config.yaml
n_layer: 11
activation: "tanh_gelu"
positions: "learned"
qk_norm: false
parallel_block: false
init: "normal"
init_std_o: 0.00589
decay_fraction: 0.353
final_lr_fraction: 0.0
seq_len: 256
doc_mask: true
dataset: "wikipedia_en"
MLP neurons of a small language model. Each row is named by its layer, matrix (down: output weights) and neuron, and shows model dimensions 0-127. Each number is 500 + 40 x the weight over its row's rms, rounded and kept within 0 to 999. Numbers have three digits each.
A block is one neuron, or neurons of one layer that tend to fire together. Before each block is what it responds to, as a language model described it from the Wikipedia text at the highest values.

Description: Possessive apostrophe
L5.down24:447506482500534446502460476476529497520506523463469445486484516480494507597537482488433456551531518525501440506531534480549562538474488551486478460406485532533500492505507546504528512513521467472472472445481513537519479499461518594522464521423505562497364428435512433434527491479523498463454473526506547528499523542512464505453529489516552531452528391484538465530472483469547540491518

Description: Apostrophes and mid-word fragments
L3.down83:539537559522523464559543543518478494502529528458470533503507519491495442544509566442482523502482546534501515458563516515530511479490453494520514469563506494505534484546483550572497448502453484489515505468495524557372513429507446511482551439531524488568596436462468438485469385506530494476491442519495516464440515470491490515532499504514487445510438513521551434460460504525516480438552
L3.down361:492516531450446480525482489472481483530529470526462508502476426545479542528458461519573502450548414468464466441473528528533527556510539508499487490476581533537519479464534427509445495570525492567514554592559595492538444471518456447491546560449447492526538537453532531519503461470501510627560471542514533498503523465521511428517504596518524567533505432561529445520494425520493420476570
L3.down435:504451490519494519601514491514568529476455430538487503520387535521488484532493472546505513507501412409492559516511455535524402528518535505520528427392473456548469613498551550530469512476448526457516512551506514488557473514482533484489490481496500500492515480447453582496508454536534544538511462583437538531448552560506458491520509521505499592523508455529566468535502397476436446505484
L3.down556:503406550582494565540534519500474446488546490453519466498439535487540469473510537513547498555482507507477495579448484445478454471484450565470519433517524484486455505523484464530555444470496513425477549486472480557581538451514479540525504514456468518450424507484449534504565465504520487448407495554510470528570394510526487487507489460552490483536513494553498530502477507530490465512522
L3.down641:487555448498481432463600496485476537533474580544503552532529502543454538500538425470563522577531539508539496424496494578461509464433554548540471585529415503573558516505562502548504454534460470508525500591515421475543431492546508510539552511549520456515457508539525508559488561523508506526548511523497513450490511476536524442452510465560490467507469435505493503480462486495523502463557
L3.down693:488516463491472454571492477462431561474479436478417493471495519475485507498493502542515467567443520453591463414471489541530476528462474558464545545459521553561500490508485485536452548513499496519531484516571522467491483449502481520544529524474422427491512517456470496469473421563438483577496504497491536489501526556511512496517554537544549529493510481519487496556479550507460449505493
L3.down711:473474520507450578535524552549405516526489561497497501466466540510580484407446440436476526486568516485495439515503524533426490532526473523484557466471504479505461496477525469540428428516502513435473466514528554489576474501551454539603455495470493446485518545554428572552442435464516556501439487507564438476477508487563550446426563502496547449502451465526555500577530522473534540508611
L3.down771:528540481499546495487538478461502489519461455496489488460548419429545437576436592461620474507495512542517522458511485544522481448478558509441519411514508514505498486517525531506528500469475496514540485529480577510466460486523520509518508463439511455489401458533523461536492437544498492501446467576412509556518515494502484434491531519507485495493512577578506520449522508544417477519546

Description: Possessive apostrophe
L4.down84:432484495469494594454552492448514478479536522524514459500463457481558518467485536506507526446511511527522535434499508569455508543447453554433590519520480453435458585565520467509548516496482477506512552511498554510507556495505484548494536449541468545440448505513526499465505417513566532482465457517469436458477465491458471557438531512491423466574467488480531454441477422516469471535533
L4.down240:531561481482508585537471541505544508478492439563504499502484552509490508485521533358575516556506502455509570457488470498513515522514413517470531524510497523467481545534429533489479473492542516517553479461537497526510494421492420529480576513478473556492490483553401480457450503478457414537447535509467470458491428573395492525519541493517465534501575485458435505457477486494441520517556
L4.down281:513485499479544492454427491535443497503539489479429496445465552515506592572559491431496573437505492504535566448480469510533536510445515505526435489503410489555528483488505526490474461501571567583435501458519485543483455482427516441495575516519510509424489423548536536595562470439487527409457571518556471459535554491469456519474460473455555495491484465511508517453444492489482494492494
L4.down439:482450453488546548490569494509442473529451493594474479434492569537507477440513521475529487508562491469547529501458536558440465497459515510515510477451465464475424467515453492471462478499420482482517522528497476471467481467478444493488520560511496485485428582509511529449597442526449458507476580566493481555461501433426542527619563440569456409520444500496495510475516538518445547561530
L4.down740:455490565505503459506537504502532526554409520492518437491488508470540480531534495482440458527498418492431492529456443452544495478490500506547558462492509468504517545492486444456482475485523496521441486553495459543574534609498553519497564527512543492475544556567552573459531465544508524484517410505498534537507488454584471397533456488399499535509475547513544468487427527465534518506481
L4.down819:528453523417500532460512463547518436471496523483418527555511490480498524560507476504546545492554473476558567543487554435506442460536520522520463499444505471499490528531533518477516429562487523550450494472483497473441477479561488510519506498449519503503551535473484482542475470497483506449480468441529518528492517480507505478575567512441508495518440534533564545504502473487526569517523
L4.down998:535555511487540470452457428503523490504504602489519504491556454541541493498568466431524535466492511479453500471427540510467523457536475406501471442447531491527534510516484445456489524546497493584572500476494501525524471497459438483477561561450545465512468406496471460508488463552527484403490494529542510493474513508561426538510521476561535533496521429457534439535548481522493511384496
L4.down1020:586477383478512507522525499514481525500526453567507489478497528459474558485582524473547487506450452533447515511481499486520452517509486508472488460579480495503499482464548455554551506447441470514537548536491551551477457485580530472499483489474533550537510453513489469446531551506504547422494488531504429557456523513502559508472529472524493518495424487570431493547380503491527527514493

Description: Ordinals, determiners, word completions
L4.down128:479535436464505502459493511523537465521483463549526578594490470457447564512495491475498496487513527487528532466580473574494483502507480547465435468475487518519486544515457499508497517514463530518409464465499482481502374559538511541459489588505444450471513479460491531497409526521512538541565515482621509434426569487571476520463473601564528527463516526494460488523461488519597496512482
L4.down356:480458539523489450451509495539527488457521505485543456483504514460474529509508533521523498524537452455450485397470439480503497514447596503464521473528545486465440501518535456522525445553419507468494544453512525521538507483480432516493514505525523444486437511442495491460524641506475523491497491525568502470542516537573505466567568549564490542509531535514514538555511411560491496534475
L4.down423:495427493548505539519448496492460497567487488473528584505467498447554471504462510478518509476451587519429475439505495459520499527523537392497498374461511538494419476510535512499508477553471560496444521560532491536450552539503410532492578405503518502555448492431472511509481504477516517497532567469564436513490533548491433471473544571537422515474490476545491509505417447492538524555521
L4.down588:463492448530486578509570544496567501480602526513493541528500470492495479575464437472550537462521492516560450574541453509459505543487544538470482453440524467458474473511514577507473500441482472449510513601455496518504499493458460528446506496471520468452568494494418432447514503528420519530501531471518512507501513561527537564536512441500525536522512502570493534511493399531471512478504
L4.down764:485437512540540563577497498508447510501510452477507520511439479495478527490493465477525469474470452525476470476585519525542554523472445498521460467551528474462485504469547542412530478517518419494457460488503528567560474461542489497504539482519559514543498515463561516501559538547492514452441455410580529499491546515499452447471524557471530506552546467531490407530508477481504488504510
L4.down893:440504541529630488522501567509483517484488477491475475447447543552513494571551480548517521505530507490498443521499455538533504529544503522506533514420485528493481479439563526513514459562444518550510536577500514522483536382521463568467422511496505561487472483502499444550441516520492414486493493512504454535429568470480496548515478484519519484509502489516505526499547467481461437505497
L4.down937:500457463480474479494542503508487509538482499516427477545587553511384455508493569516537513544485513453532494516479501526550479521468548475578577577540539462437512512504506515524475528496421579511478511502515496443445483492571466508533538455469517456543486501542529515548522516470497489524505491483514437464442550553484495451399415474464530534478454562479504491468538465514502488449461
L4.down1010:533499520502453571519495562538503510547496502466495511490462497469471483619508493447451404480566502560457515419516491489553511494464468468495497559426521504518528585476533540466504477495504444491494469523459505502558440486565502470526551511477500515624523513496471401405453490441461507507527533544481525503449548515435534577479487519459463507521494482431477512492473495553516485554498

Description: Word continuation pieces
L3.down128:484479570474511479461542534491405462516434493458482562458487442587520461501506523502450481456493550490529470509538519488441522500475509483523516509513504502429542454521532470493506529474525491477487590478481537441570530473528517563553502503473452459407489465540443522550487519473504500502536480525497595472526527511567481475533468470453567469481502522525540479479579584456470479407493
L3.down460:562499424510495491484539520477546508566516559446457442499458496477500532524505506479553441470457446477551506436537465488491559463475487444525467517475538483508527541497565470478478555552429532578484468469510511479596516468421481499463465481474488474435513545400520436549458475525409520459462526496461480461477426517539524490528553537549498545509462528554501527532534486503530427520514
L3.down487:550539485536514452531538469448540553505507573545452508532537520416485501504457520541528447494537529454450513469526585568479491489478467453441446503418470529445484524528544527511480474515525462498428550556493482476424546512533439491500487589529501528458562464432429440513477476496501505500497482472520532463496537467513465496530491475485611567514504511538572500520585485438430478424442
L3.down709:632441494511555452461488520547440561482506418498493459539474519462489449609587547605522433501487487547525493444493517463505445497511558501432478433506522517511468511511576523483555507537570508482512555530487450534505448504488450502506507488450476485535519467494456462435541505459482489475513461552537487530525498477463415551529511568481491523467520531507475511442580466517550460447425
L3.down732:491577515512508596480529484524443514455470513477452470514561544518581475521439510466496502563464503482487586485537494515497457535569455501541444442518455447456488452526511516486517503441558550477497500506459525407483459531444561492496456491517541471495464486460524475551488636505541533514539548457481439481439539467467490552526523483518549538512439557552413497478491516487468518533391
L3.down772:504494548573463503482521479489579520489463498472483519478535488530453472523468499425479556514513483499540447559500553522542496491413510495558481460496560545451457494469547496501578462517477446491544603513505474455489498443476498515424512579495526499555551534508501553588484470455453450567554519478506502511549523432516450429558487511491464443455484441455499581549492469566526500532500
L3.down846:525501418490521544473456511523485511484596467566492486456450514547480477518510503547493426428488552500554480445475526514517496423452472492473481553486481532495478484550466528543470550533491419465536537473423480508551537560470516509559556507470531454462612529446459513431519475487468425547516473532459481416480480529473521498503481526510551549455447543451530534477508449448400523509467
L3.down856:551519503583577505534485560542444512510495579526544510565490529484494533530572506493502450565482572542489502454573453501534532483424449509543446435458483487556508436503524511471473538515483470524468476595469488529480494530518485517518464477580496519487487474496490455438425481426559462411500446521408569498462522512488511470480522530555517507451482533484488510526484493411502435625460